config = dict(
    d_model=256,
    n_kv_head=4,
    attn_scale=0.125,
    init_std_qkv=0.0312,
    init_std_o=0.0312,
    init_std_up=0.0312,
    init_std_down=0.0312,
    lr_mult_up=0.638,
    beta2=0.95,
    lr_head=0.00441,
    warmup_steps=226,
    decay_shape='linear',
    final_lr_fraction=0.02,
    batch_tokens=65536,
)
MLP neurons of a small language model. Each row is named by its layer, matrix (down: output weights) and neuron, and shows model dimensions 32-223. Each number is 500 + 40 x the weight over its row's rms, rounded and kept within 0 to 999. Numbers have three digits each.
Before each neuron's rows, "fires before" lists the tokens most often just after its 100 highest values on Wikipedia text that the model never trained on. A number after a token or word is its count.

fires before: "2" 34, "1" 32, " be" 9
L15.down976:412462460481520484556542468439517519502553490543500473485410556515521506582573539440508513484514497584547412518552514551527437596492501453416482426511503534525436546525578461491508583481511526467436535494504448507545487554595394495445523526489536593583477518442434502480421581513529492532515500535540524449450535444513489506494481542492505536477546432628472471512527460520508443544440525482507540504524506481508522460488552491525498483515511498490487510432534443433390463532478517482546497489485456470497506484525467450491517534532535448490465548571525455517512502493502532495

fires before: " " 43, " |" 7, ";" 5, " +" 4
L7.down962:497538475537498509561531495394499474458522447441465487530480452472513495572491491525528465477529479521523521478542564447502505475511419432533480517530542458558558436500489534449559550490527482438517580527523485426478490513427476592506435487483518473561490538534533564516500503557498502449481517446499437476506477449440543475540551490501501441475457496553492431461514531445535457492500517404474535469521495491534470562520523515546424517501440468535553468556490389528464496447553475460464508463512566496488485498431470496515479546541571534480460495474447413584436513506482518444

fires before: "\n" 77, " to" 4, " as" 4
L13.down984:471484496480582459525532464449580546485557531544519519535426591466492505449474488491450540526520516534531475437488561454525479485536600502566464502482511509529459461527501484505487470488462536487458508512538453477544485489480476478479447488484523472448543514496495509454564473504501469509462492515483476497464443488530566555455428546516575481519465566463497476446500455521532490481560553497431559514515539472553575524534551476555508429558434561504525497512494527545495456466460468489552475497557469537564473495481504513426427428561409566486509465456525568566496510510530531483

fires before: " |" 44, "%" 17, " " 8, " —" 6, "1" 4, "0" 4
L6.down292:450469578571460495440510465548517503508521510457534500551531452463533496536396474531521450475514510446556502527573515453516563462509470481470507395510467419530493541486402462546483457491495520521486430485516522533474535529478506476471494529534518462511555519488436567421478464476468519455483530487590536466449464507500468454526520438526469522484500444511522479434486427555539471449519533437497513470528538585546474526467519439517535511580543459510523507505561497525457551502402501495520495512530508541507464495539517510439529510552512481478497514531468550447559463498439511553

fires before: "\n" 39, "5" 7, " " 6, "3" 6, "8" 6
L8.down1009:519557482482530510498531535509487621475448504448414542545517537463466543511447533528492509507490510526591483478471544586505501510577541506510513531498433499499429550483484444498460486466533468482489459508459600470474487495527516468516540506514453419500474501527522494486456488571488467487486551472444526444364554598515515548450450522604480530492506482539411515443461520476454534491491548546507547532557456496471450517543541493540462474472517521442500491471435493436499487529426507540501461517561463427522542466492551503521481490456460475431492448478493564441571559477528488552

fires before: " " 62, "1" 11, " +" 6, "2" 5
L9.down521:502507471452498493485477468475459431536455485447538487458440515508582457506493503496416467483528477534518557508516610517513554425476495520542455515523483522539569540453539504464508427527473523571533500571514498466546584488491552491590548461477499495446504543484564481478499484510457459456479486492534503513518491518541487478578498520536503481508517476490421531419515417411533504489489585568468514469458472473512491535499491538494501534520558517518442491503480579496538519410541532389558412446481514502524455461484501465528462551439477500461452495502458465556394544582477578477

fires before: " " 57, "," 10, "." 6, "2" 6, "1" 5
L8.down28:577538525541460473570450493558474554522528440503468423503516471538508528500492474525505445456526563505529476486509515495472473523519439531498500489510479550453496535494456526532449545541532576535569432472500467497487491499467485474508559463550450506517494500547468441508464580449535518391531546471502565502531505474448482433521489520497485440522510439505436525495484441531432491445540471512525533555488534530497431465534531413558518481492525507425568552525538466506511475580424556491533509467480458450542580507493442565470519481507475593494496499526448483490504462480486537483

fires before: " " 55, "tory" 4, "1" 4
L11.down753:484569476571573572513450458569488469516469512486449510527499503428541594501535533467438467552481493534561523556436459501480470553490510499479489564551442551506508490518545502511498478478529517541509482471419497534563465532480500516487458412480485491532469495484496553514453455502448515549604500482525547567591569524474454518488460564494494513451450498521482535471506493470530529495458455504467482480590499471486549506502464542416505520513525491552537559506456483461488494492478535605511483549480453475446500424502523522381559523506548521560560571532480461511529480552507469494

fires before: " " 36, "\n" 20, ";" 7, " −" 5
L9.down188:420508495530455469509530511431550490442500540518493484488514514482559485595445489549500556493507525542512511455473490528477538472482516511476557447429488535529469517465515461555477451484492480491478493432471484449577494501558527581502428513501503524516523570524468493495519552581483502551534553431483464569372516429409481447469470532524521506480516479469512474479468494450504510479458427500566488457484521493639474484565486545479491458508504537467460544445528514503555528485480606521526535456462445560489441484528452516451547458491504496583500534523529535474508533411460467563

fires before: " " 35, "1" 15, "0" 8, "." 8, "3" 4, "," 4
L6.down109:534433498527525498526510439450553506502596506541462497523533579487481494440588518522518561472527501466518422506525495517513444555476541479526508502510508416462460451458496447493476513504524462506422522356422493534523520496458565461501489479483484485527517468528579505585474497484516434520493435574549496482556486548509465445464508512514468487426472529472485472480552504522483552489460446466498492547529474525503480452501489495494555488492557567514603517519468482508494534464541547483458471540499488407516450436531542526488451469525531493463492547469501487522510462485440441514

fires before: "\n" 28, " " 14, "|" 12, "-" 8, "5" 5
L15.down629:476433422492527499543558484487521514486492525534503444499562530500516521449515361490549491509477512480499491412524444546521515559555490471467440492551543476457480426462514471489491477536509482576494494507509514534555489483492508401530595512486501486479473503477569550526540514455547432543617612458513511442535478480459525504479519530489482485529485536522475516488463500520449496491538566449462488431471521528455533496442494548476548539525507563533590526468433566486505493563479476502505462523479478510503499534496420541477476508451457516476561504557541481525502419529519465453

fires before: " " 44, "\n" 28, "." 6, " |" 5, " +" 4
L8.down970:500458480507496460511500448481569505536561452600497426458471469519542509522549471508451552410514468585511522446534536538525522546462451534544522524490515584483514446484504476494454501491478520447426470501564469470431590544478480506470464530433507593495511533481444536485513445550509511488548488497457479474566518458562546449515502540493488511585550536468496486465516493407501487458563493519567526526405499462468550541543418516482508605525461535514543508484514570541538517441522445520471500483548503484552442448434421517518481488484545465465510431521461487584486512536493490470

fires before: " |" 24, "0" 13, " (" 9, "%" 7, "." 5, ":" 4
L9.down691:491472510536437480477493535492462548501521431495535484481437457525514541550531507563571531477585514531613491461489488551499441558457509473566471507495437463463495434479508466536526540535465519475503511496517451461548473537483523530488509490485414490494459503531429446497500503475493483523476520505536456469567518447488483537527433535533401478537468469456535510554522516503515463508457473563509580547471466509510436527613474441468541579524500504524597537423525592482462549532472531560590508534494498493490504424496465480506505523542483539497508550418484518509517420490526488495

fires before: " |" 34, "." 14, ";" 11, "0" 7, "5" 4, "7" 4
L6.down881:505523450496495529464484441501551519491529477519449496478417441505521522467471476555479465545491529567460484450463473533594429559467498486537525464514468527463583467496550529502492504444559597481393443567468503588519493395477547471508486448466499506439512434497531467478493516477469456552513525544426534437570504559513501519518471516582468473483501485532483450493512503494454522514449499548468534455457558536562537535472523568526570540471552509524514508533511573518534467445436487490534479480495516391578491513411531552518533488503503486562474485512574495461483466476415531473

fires before: "\n" 45, " " 40
L8.down813:483493558523498527561562460507537494492512469600540435535525511385503412487503521565488545425529533554579458502580471463556414510478502492502493465460442527488497483505572387565457557544535497432478473526537455424502509511503487558473503540480569482532458535502489515520519456530522515478556518523462548489526480454560467438428451460465504464518480536575493457518565530501542546413404486455538526412410498465546474467452461508551522462481519504488460414471543491492453520481442474443521499499453564496502442493578469504524485478490466490471454495440505508522539510552545512489

fires before: " |" 36, "%" 26, "." 5, ")" 5, ";" 4, "0" 4
L11.down574:481551520497482475549533605510487471515581488579506486518510522515526472445522482422503542519476472512523547495431497505500502480515437571501508490518443463524528532492467461468595519495474592479489524501508497551476500533471466461523549473546407450512474485477528515496420583515501550481480472535568469485532524465555495454525529413446500542535539485490468488538528545521512482488527468516546504517519483597556498480551502498531532509445465462502478429504470489544486537515445536468454553531497470432504523526468484538367554447506446502506522531473454461478560434534552508472

fires before: " " 52, "1" 12, "9" 7, "8" 4
L8.down457:483458532542485481513469492483567477481445485520495492476466440494509521501543495453415492458516454437553516482509514435526539402575477549548569484455490503474504449521596410507490420518539482504509415543539451539509482419540544548495468510452479447418492548494556421502459523491475517494530501463454500540499457548504477481503572519478514537511535509523492490492436500433530569522499492478530519474530491444515471517528642492521566511537448545486482478460503482499554508511521531436560442510459502562581442554432466482582567509520476503400521519474408511544522539541526524458

fires before: " |" 36, ";" 15, "4" 6, "1" 5, " " 5
L6.down732:479512530464526481497553551538482493476452510434508461498542500515516524536491526445436486481495462540492567485549489457473505479518470517524498494496446486586486488493529503573525401581448459487512422528509554480513526470453535444476512521512551527563557504501476433382396522500537576465447512519490479479521573438467523539545474453467585505537553562505494521518451464507582501498531455465474484446529563529522598546496474451500564562496545536491454515521552512526465546453458450491444534453475486538520552465488524573496519501512437504542588502496522550508520468478473511448

fires before: "2" 25, "1" 25, " |" 14, "3" 4
L6.down903:491473484514486493527554501462516496521568483590379544534471484471509546522512481511519553510449431490494522489515508603487528515458450504577542504598487459473486481515594540424508464545496568538479590399507479513542495495559460571519507554467499602544512473493529506530454485494560471475541498499565570503512489502471478510457511481456434564475540501493424537518506507516537574522465396506426512475537518494483498516536465559477437522521433539534493516501445469469432542493419458512524541575456457526507495505476510533462484469518497472552520556525528533510500524554503437522

fires before: " |" 29, " " 12, ";" 11, "%" 10, "/" 8, "0" 6
L11.down433:514548545564467511527514550480489505527507503546474490542504492562533523498501509513487485421475488516487515450541441462437445512465523498530482470450463485519462544533479518467469496479561560506463484469469431543485493489523446558578520519502582449502544414513524440516481474492447577534528415493559541467529503610526478530451504432477448531535527443519514485490539522423410496424555456521587578504520515524513498538504539481591493482452482496536528439441432480494536494452430491532504563453457509529482451575452436490471542451440517494482487563424545481476492471426484426465

fires before: " " 47, " |" 12, " +" 8, "." 4
L15.down352:489508566472522467480438490484477482595384485616514517562518443572534505482479447473495478530514513481497453433469423513531472462493554503512486564531452566544546468439473498511501488484502521505525502447504503464475534438491501513520508507498503450447501578579518470510471473475457542460538499463493490458438453540458476493521468512557458490494446559442483499462534511545495540531526487480472542473527478503529462481527581491458529471496466477536486531534519562497520513510529506455457464460502508423541474565499506487490580518549455543509434535455554463519451430508501468539

fires before: "1" 32, "2" 16, "9" 8, " " 4
L15.down239:535525554427496498504552513525497565511529448508479475480521495501533495460551552464496491538464504402372505561500395535515508480536538527553480517446425492499525492512506458479551543439470526568515542481550539512469502540480464515535501446479443539443513488541456503537614486468500534494490509424581419483566542517420508550482499491520554577442533507480532480501530501508443493502540501463498527539469523522461448533541492453488489502540511522457456493476503540492494484556464594481402460449487447468496529421539500413478497454498481513561470491433468537485548567523493550471

fires before: " |" 47, " " 8, "at" 7, ";" 5, "ner" 4
L8.down852:504492514539511422501554520444467492464409528554509543474503499485518528472447457544535473491401452507522473459521493442563500424543427493514589518525511516475446532518464586444523542523520506505462538487489466548548516514537466453472490592520478561518510511505507520484495512491375494443466537461475558523490463487470467493487429448532482522502518487423471515534442489494519491480552478519520481486457495419528560493479550454543461555485453525517424499518469480545575556446433531514479428535509527524558487507486503515465446466489505531546429528483444534525498478482512478466

fires before: "==" 21, " life" 13, " ==" 10, " and" 6, "Career" 4, " " 4
L14.down734:459572533483531523497517559506500453523468547480540456489533505448509478609500558522511532519424479527509485470529492565506544490414491486441572493542579546523485425530499517494516497565516476516512513508450497498507467457534525535507562456500498452549573520484498439559478483534504514489489463471425512594470530515492485534447439506445531516488474513473475512481539479473485496526468450534410427488534507423534492487490551432531447475453455462492525493442487454495496499510491497528493561453471535501484381453511519491469499454460555521567509551477471501493497518542507549476

fires before: "1" 17, "4" 13, " |" 12, "2" 12, "3" 9, "5" 8
L7.down216:452411490499480459385523585502443465523505536498530483465512527518546493490463495486533552479499501480455479507474504525523585479471578543522508459459469476495498526507532442505464489396495476513492536549518445550456494566565537468462533441443452465412543433486594524562536523450455557423507524455539537470485490557542446457536484501514485406476549467495532492491546535535508555506589482489544439562516458461440480555541492444428497534523442487540502478529475481529550499497522442517462458525557599539513533497491504498538456468517501441493450515507482494539412504588461477474

fires before: "\n" 31, " He" 8, "m" 6, " The" 5, " " 5
L6.down154:486488525586500486511492513452599462452562450540487466556522448476485482524498525474492567465486569481533459496502498499534541492503451440497526531410472537495403458515470393525494504520560491454451479470525467489578421511484478618484472496554507559460527447541468551559506502569483502490516528477592492482446510497363541477449549418559506528493583530526473494504491533501474512486478529480532447566553488469499497468505489450544520455542436561479493546451548469531458468517488590473511448530517515503518524526546426516515553511462535485465574436505488548520512475451511542539

fires before: "\n" 72, " " 8
L6.down278:489514438526485470534521463447533491476494508504520456458526462487606498524530538512442517543489532516555554469504469495492530471514485564408518467517519574496487491525497440486570496529484530552491456531478527487516488444459456550548471507529475472469488519519459621514509491537449542508461472487538485540532496436505558504496506495480529462477651491580468492459456452531493469461510518484522502451493521527553470500565451444426508497566451467466444498540470539492430491504517463396532527536477528422477494527569493518461477503450512518453508472502477644547546454486461425520

fires before: " |" 46, ")" 7, "5" 4, " " 4
L13.down589:432463517534419518478532509468571469526546515531427530527532548547463499487493486451527490521491476449434468428521515487534487542599475438492472458473480547414557474408483539482505511455493568523437428494576513515519510431463487458540527523513426483456445496593502533541493553507479524470528464458526405525504560441538531462549460508548459464549584527474494572526523530485459499479539452451487489510580495480563514493535531575460463464540432487548528509485498437462552451541462481544478500465511503526604518489530476475544474439501473470389502487395488461507520535484524438518

fires before: " " 45, "4" 6, "1" 6, "5" 4, "2" 4
L15.down837:520518478422469544535495425601511559547518443495443435561504497501478542432513469456533536491507505447500509505606443486563511514499495519472489514485449448520565528535488463503471511500478479592495472575521444558446570473537528489498496460520581470434454527427583507507485459501491526492485536557580499436468514483522523541527515522554512390546547494479549442521505528486531448510509444488505485468491479445508502417527442502494532531499564478480461481504452508464485517537490540545443539520453464439519445501488532436500513514445585553555456591398494495502523549494525567510

fires before: "9" 43, "0" 29, "8" 9
L14.down606:493511440502493488538580480486502497431524538523485520423552455489484520484483531453475439485473434450529527466520427493502478574522477537527473535529499588484545504533511454465469518578478457529538447490511476493418454432418448532522555507560553524550468504481527508499534536429469611476497471532446550512527533506450533472573547488433526452508486514513497505450551498556528543525492427466507477492487554520490410546551475496479550494431524525513467482478552496532564426514603508492462467530489572495435548444435377519533511484487554503564475441497554547484508464459447504549

fires before: "9" 30, "8" 12, "5" 9, "2" 8, "0" 7, "3" 7
L14.down353:499513464505438467528573524462517460559436536473534520504500513543502544495508496445504536515483546549465464442505447512497445492471480471530486467497497579474512497496466444456486534515523503426486444436628488476514477458433505453528598404541545496487494538509576441612533556444503527583478478416506447518479495563548478476538550435488471460473454518492455458417494466491438487541470498500480493459472505474524499477439532548505484481453555513560484471486500552493504432546563516433449516525435500424512547472464474537544556482484494506485494478556560538513532518465479473545

fires before: "\n" 58, " " 30, " |" 4
L6.down680:450611446489544535466479505461453462470479557433470515493483434514478497494417515452510474476479580512456519494514496545526428539483524498501517489481506496533468496504452456578534492515484500556464496470448536560560513514531476458547532494479445485508494541458552483513501527429402544504507588519511479486470446558533468505458434455548491539584500518525481515498539546529451510470576515501561562464547586437449491464504553491455460477461483499490478466474504472510384513517534481493547490567601484521460549449499431527512508414464544510496513459546528606529518446501512495478

fires before: " " 37, "," 18, "0" 4, " War" 4
L11.down785:438549526490483505495565521455478524563564564484525423512512493541421475512546499498477528433479551534474504517478493566499497505506576497520553475462440587453441518520551476455444493483544514557513500530557447525510495533452457465422527474448525479524492521492541501532534477546410527521530454509537478531526534520506470587496469499550482538574449498527576548466547457536506560465492467554488499505487387539520527533515458471475563507564497458508495543496460520491566499485432466496454512510419441521499557475467567510488528504453509523435445479553534521523525473465517538476

fires before: "\n" 95
L9.down822:479478562490493444515460461490492460455531473490547418538483559480552487443495489400440432481503450503524564451459510479500519436574557563519574464529530558523483447547479407485559496510494489494487489538517520526511431436459552522457494483527493489460505459529493518500508501495542451506497465571520476476525490525452464633520558473472569514514576565527462474470518563514465477462489505559505502507427592549485566538465474471483449523553502528503474493446462513502443563509380501460497550459519465558488509460527501456479478482472512518512504489446512504489585492494501549520

fires before: "\n" 43, " " 17, "---|---|---|---|" 16, "3" 5, "2" 4
L8.down574:463519500563533455486544401509509522494440487555520512410576448436534495561475527451512524458540462514498423507523506469492540465551558446501511489492439451524503512483464580507538493471518572505621515549544457458489464440491448571428424475546492505544483453537550560446496422515479533388479479472499491508492522448492480507494451479520524474474542511489511472451501474476514476471517471530492500447507463546563490524597430484501506492456521481531442506428471543514525494471501536457506515515499466436512530507490553508484395520547521439540516533495489539471572542619513477534

fires before: " |" 25, "\n" 17, ":" 6, " ==" 5, " by" 4, "==" 4
L11.down606:468491563494471488523497479495443509463463531483544481595489467529487510505525531488501461555507490497640477466532507433475521449485511452413531537538482491482525509485525450519477509501535453412542527494512487466584492484458483536456503479526520419500431501487500476548479490504485564508510563575516522522516485586479494524481489374515463449498509505558489517471464488508528549528505472448481591427533531482574507476444448525490413469468516431531594520542527477453463503514551555588453569465460450541530505472470482485502485607555474487506449488482473542430513526462452478534

fires before: "\n" 64, " " 6
L15.down215:465509499452568421535551502431541530394514503522574494557505516474453471622498501507486534509491498528537506530481611465489397484506502494516509447502477516514465531426533476489602450468567460490521431434451554530442547518520492543484510516477367513492501547547509489438495518453474485502538550498503515471431536519526436456569471493468496467436458468532512532525508575509464426499530528496498502478439588570510499508545462536589504510529492498450494455474536458459480504478463544476489483530470495533524552523488483511500505489469446534571487462506455539500531535466516538469

fires before: " |" 30, ";" 20, ")" 8, "." 6, "\n" 5, "---|---|---|---|" 4
L8.down573:514507521484448522490585501540531455589505489580509550491529491514517510515484425461474501448480463504503577442527547518519493453473491537470470491497553522532524526555494525472463535472521537522510502427540421563546433465554470515409450489497489579489538486466506493500521416471435528509525485472520443524483427523503487583489519546597487434510493576453433501390498503526485559507513549459540488494460421529531496551394492458546478523530480550503450516484523540456520468555595495538559446555521519469552506571495525500506518475551511560439468509489465483502487475570459482465

fires before: "0" 29, "1" 12, "3" 10, "2" 9, "6" 7, "4" 5
L11.down231:525523522507444529553515489553488454472492484541503495513424483500537561520567408557520498483436452563504545497573534474503491502482446482545487492445515473513518474527535499502458477538575550489486550490488473496481506419496512477453526565498500448491514552507523456516485513491445536518462468435439471456489470515544517539513466496426542433553517494463492471458513420474510454446588539462518546466462555398480540528541495542415484465522546456496461484507604452561550509425485540390563519513485450524491550567476495563508574575532518520453509553476534534483497492544466508439

fires before: "|" 71, " |" 8, "\n" 7, "–" 6
L11.down382:507549417469468528499532405479468557472540529587546490495504516570387531480457491448530473478477564539504480476489593532502538528536543490459472405495517484515464505503483378502557486503463489555432499544525513508496539512415432473527454518510550469505468495453523556461475463492601553525481491431576523481516471511526498386446558503509461526524541564453501507557499519484510504473517491488482490460441518414503584523527565517541508546581534525496515499492458453497549478556514497452474522567551499577532517505528413532542513483520439546552541519494506453481484515506527556461

fires before: "\n" 43, " " 11, "American" 4, "The" 4
L9.down697:560433518535476446420495516453490509516501490475528530526480594469474501495556489518434476472519548458474503347553595456535452543484509480486494513532526475536517505485462538548507475550481524454469475547504561588521476495538494473506532498511434459458494516460465494476483511522483483535531492467535555436458431491478530547525494532496522502521453539476485508489469514506477523554508579505464467527544475535464539532544486472474464464499568492556497517537527443523565535437453496417482527556469523442437520520488462551451474474516484470489506501454521521578560493473514506502

fires before: "1" 24, "2" 17, "3" 8, "6" 6, "." 5, "\n" 4
L14.down792:569549462431439466549544534507493456453524461506513504548488531526391544477478472477505536456569483499520524453559470466511501437529446530481472529491442485424537521536468489492508514553521539535596499497532535519539451511495562562505478432472514524486477553487522491507445494515479560542484549545527494529493436442558484505555537544444510443550497474593402533533462570488457494540465536437511495458491533532546496496463433605528515576522498544484497499507465537454456489452550464553544536517515447501502400530490522513495464508545508458500511532522551538541573462500480513469

fires before: "\n" 88, "-" 7
L11.down546:487479543470575527472501498524485455389505555510495554582563535461524498491486451527454468485472567481402524526552511523515457514448522445437499421473598467561536501512503517489525512481506447519491486473542497525529482459365530483469487450504537569470509559496488488409526528516469516400552503486514462557511572536462522471502575507495452443519517549504480524441534490482525585470501454577467487485509538520525518479509569533497490536492499502457524448521470572520496536513439453494539514524530481491469554513447487573462445455495574515490545522511465483568484471506512521474

fires before: "-" 39, "\n" 24, "|" 11
L9.down862:485452532489586521416557463526496438463424483504502530517490485543529511517526514534539491462530524516492493422552525454473518525549466473499541510593400553500452404481434528517510458502530473474517412547521517397434506507476567491555526524509472433528501532541469528510455472456500510515475489496427497453576583433589565530431507452501512532481440522452481494497563509430419540453493506538493466548467541560585495528416516475529454524533542457497492456493478446558514521489515469529566554500511528528497456458517520514513561466469448468487429487471518531489576446512505458470

fires before: "0" 28, "2" 23, "1" 22, " " 6, "," 4, " the" 4
L7.down336:472503458491497526502591543479503501454509438567486490493488548504519492453483572493592466514502528526490458490498511504503535560547469524564486532543445501432486424461461505587507523532567462563564491421434452443481570500499462521522528459531452518477478531544508501476455436538446477467522521469544473475522558483492507462526515553472444505449514511511553544500499556536457562513518413555525468446505492452464479528478456560429515470503502556489483520446515470527494466475540479531524422548498501546523474440456506493433499442582493540467517501540535465473549454465494557438

fires before: "\n" 31, " The" 15, " He" 11, " In" 8
L13.down603:427459446519470467467465516487503451448506499463498518563496569488499490531565508482473561501471505503531430488495542509453480546543451504498483454539526481474488480510562464516462547517521499322523491499529513514528456534468496517489446458493505586483460525476508478549460590538499468513495562526487496480494520439449500442457540463465510502491502533544495514526431472557517519421429488474528482497480484475523449436554536580566519588526513560517464559502524521518470453510490553588524464479443474557538496470502451532453494526522483494527556511523579509480544537505514534498

fires before: " |" 30, "\n" 27, " (" 12, " is" 5, ":" 4, ";" 4
L7.down334:533576510491587469501500488503479505500524552496449482487544511464573565497509578590501572482493478508594456462469494509484454475443528511502445525479548441554477479537533403522488552489443464450433547503516435452538482509438515433512538464509439527514459562454525509513511478467551488519514510532552533494524400483523537566531499502515489465463496463596461602494530478489469485467410477460445516445475531486502465468479451495470508565493551601487487520530454549517502507490599515531506459528532439445454483463549451470488477455471529525537457543503583396509522471521464485485

fires before: " " 51, "'" 6, "." 6, " |" 5
L9.down535:478484457526501552530510489528463585473608505418479481490542506540510516489495464466458494462518492543543452462481558526525483541551410537503557540489505523462475548461463529505517490519493486506519515489481512426492467516507535480505601486491529460474495518539535517435483486578468482485527533522560524518466525495430496478424468504520491508504484427566475462480487518479479497491541542462578494514455502535450468461425521450467498480458506517544538593414473535535469520557484509522471428527473447533485511514488511530494428528426504478482464518492459588518617495416545514427

fires before: " |" 35, "s" 12, ";" 9, ":" 5, "d" 5
L8.down185:536518467498537480512484457473426464541440519460500506511543580531562446511527456475489469463451485527575463463528518429525417462484471515458526474502456467567502534532604502572490550510580527489553515552515546586573546459553525491519467512469485534523516547504566514554501444445469555456506563450502545489443494535567503571456447545482490499520502511506518478438502496448492559489547520498537480504490450511552522508485487458519504490512508500515478506472518460544536504449582497499525452516514502522438535418449395479417490472511474494564438489513464481481539547479490422497

fires before: "|" 41, "3" 10, "2" 10, "1" 6, "5" 5
L14.down479:445469509404552447479499500581522449412472454535507465486528538530485540586523496545521563460508489445590481435462528495584562506494469497522527430510559524491479503477517483519526505468487497498558494541459437472485503476433436466427472593485482596486463550481480496486493537418504463474458540439517525594484532479502526558505435462480393551471540555477562518527501516397496492468470478442464475503487538519557545527488478520474534442546455522567526504458534514513499523500488526508453574528519554550496526513537518532443518497483444510500505499437506520497548452534573514481

fires before: " " 41, "\n" 31
L7.down695:487427471516520495499435547461513462509437549586453489516520554479501533494547458471439453460504538553488462555554497423520497480540529460498400524507594535534463459501567537523522576500518490568456485518540533530461578507507471495496428527552530534546512503503583511445468519462458532537548497513500476476544567479448469497537544539582535494543559499554526496540486494423531493455486526428485462431453494491474470504485432495450492529565490475508519399481482468525450424415534422513436519504497508486468417604516507554475433449475503544452524546452507472539499547512507551520

fires before: "s" 47, " |" 6, " (" 4
L8.down55:520576503468488458471462588464435471524510450540496521529497559438582465515519459474551565526513588495448503462473483460550502439475530413447495471441486440448524465442569505440523491493398562517526479542459475547562516489546471457462533474607393509528484554542482519453417441519524552508540451493457501488477474529521498552499441480505462473498512474493501550409518478488488453513481440508463486491471542571531535522555565545481541515426530589494544481484497449473522490485461541520571490510504502483486487454495466488466535453533499562471462483523521509523529528480460421505

fires before: "|" 70, "\n" 5
L11.down91:530426415497478461558526472456514509529524519501569516495511561562464503393453492437538494520498460471389509493508509508542494516516428531526518503472471476525498543449515537497569521476528483542420494493433511593492522422555534458505492547467525506506437537456487492502491502429472517416552483529557496527383460539519498498525526436531441548523539537405612471494475497464581501453526457512516468517517571482514526463561523559461461459524483555478519548479496449519480512534507497536493491558501572566515507452429471524519489495526513506519604495499506469560528508468595550518

fires before: "\n" 79, " life" 4
L9.down842:453472525562502521387585544534520546474437456510542488542530496539485537414533469476491466517516597493540558440529542560554464507486494443484538421534474479466459477538436494470570492434479478464445547499507489424562475463523458487433444496484445507488468525474493468512485511499450463553550487473448496459612480547450496578436559478444442498519479545498536540517472468507457486513481421500488558472489483479516492514547470477579479585492468468535542456550503572502466462384576562488504545555534469518476539518466480513517593520542494501482441465458473485492475490507424443481

fires before: "\n" 76, " a" 6
L7.down675:535423479527593505464560576555584398457509449493474506482526527561565485489561567540474447481499512544476492512513527491483457410517513509424554487420523507573499565508536565420371502485522526520483519518491446488518475499471458485467479498507481514516513476483471529491561504411442476485532466551581477492536529482506498515451479478462437525512494527520525478394492492488503483467537535555512474449519487480482510488514496439484373516450552485542506479504510473533512514398543454462533461448538526542516547457455453461541530535492541534472547523498444466513475508474517516493

fires before: "\n" 60, " " 17
L7.down905:473503490487444483471462521447465515432474530447462472523601505483469444433446523464478527526569572448599585484413469568500468490545474506424539520484488518475411545418456519511512528523536508439527502499509458456535479498555488526593505468526483430551497473460495513549471479452561521537493507470559415473462443539471471489448513503532493528529527541491440487534476544550468545536547472494555531476565473527435463475517546498467462497450446557490479533433506511527534522498526614550515442517524506491492530482520568499554533474525518506539528507541522554499561449511491575479

fires before: " " 44, "'" 13, "2" 9, "1" 9, "0" 6
L9.down1003:442556474519484486509494468474562484565525528641527534499476556438590519541558467547511585447567477489460452503572472571433439491532460552498482508467450482534549527493549514561458484500511482572428554499514455555537477556466457520466528519455498561536556561476535449485502536487503446511530539430505479458498466524455452499488459539499516445545477446544535478504536451450541503498466499464507489494412490435426530502504467571469516469552508489540448505476488539478507504474495477478447542494463524497471563446547539507400463502474502517539470533550506479474521497510553504434

fires before: " |" 29, ":" 15, " " 13, " (" 7, ")" 6, " relay" 6
L11.down1011:463535534502548562496424519508501572470457465478434447533466515400466469509552627526506569583553454463466541449445491518549506495460439537532501529506502581482467483444505473542518447510518406505557558468492444493443578461484399440471529531557518509532553455482501555509468474503453572514459534520526463518452513471488516449483509388462546548545542520529541546518500477563492570473489491567556507590521505542497516541463505415513542476479511529535481447473480454479468497530491511530519493523537588500514524489470453488497472394570527477445528508466503524528490545545518548483

fires before: " " 57, "\n" 12, " |" 8, " +" 4
L6.down13:517490527520529486516504465424528510459538520575483449473435511534522513574512474501471470505494583509449495454525581465532441493527471508526513509505499603503535400498537437493542527547444580563445479525529491477486582509449548541461524552463507567468503455523502482474482533526480535502551521525495499530527520471466544530495527483506483468496489497536579482447525491441427536460563505522515526470508470476527516518489560564494444553561432517504479499463514468473486498501450465430419437464511517530496462529465446475531501464500603541487483539490444536511502463496452500529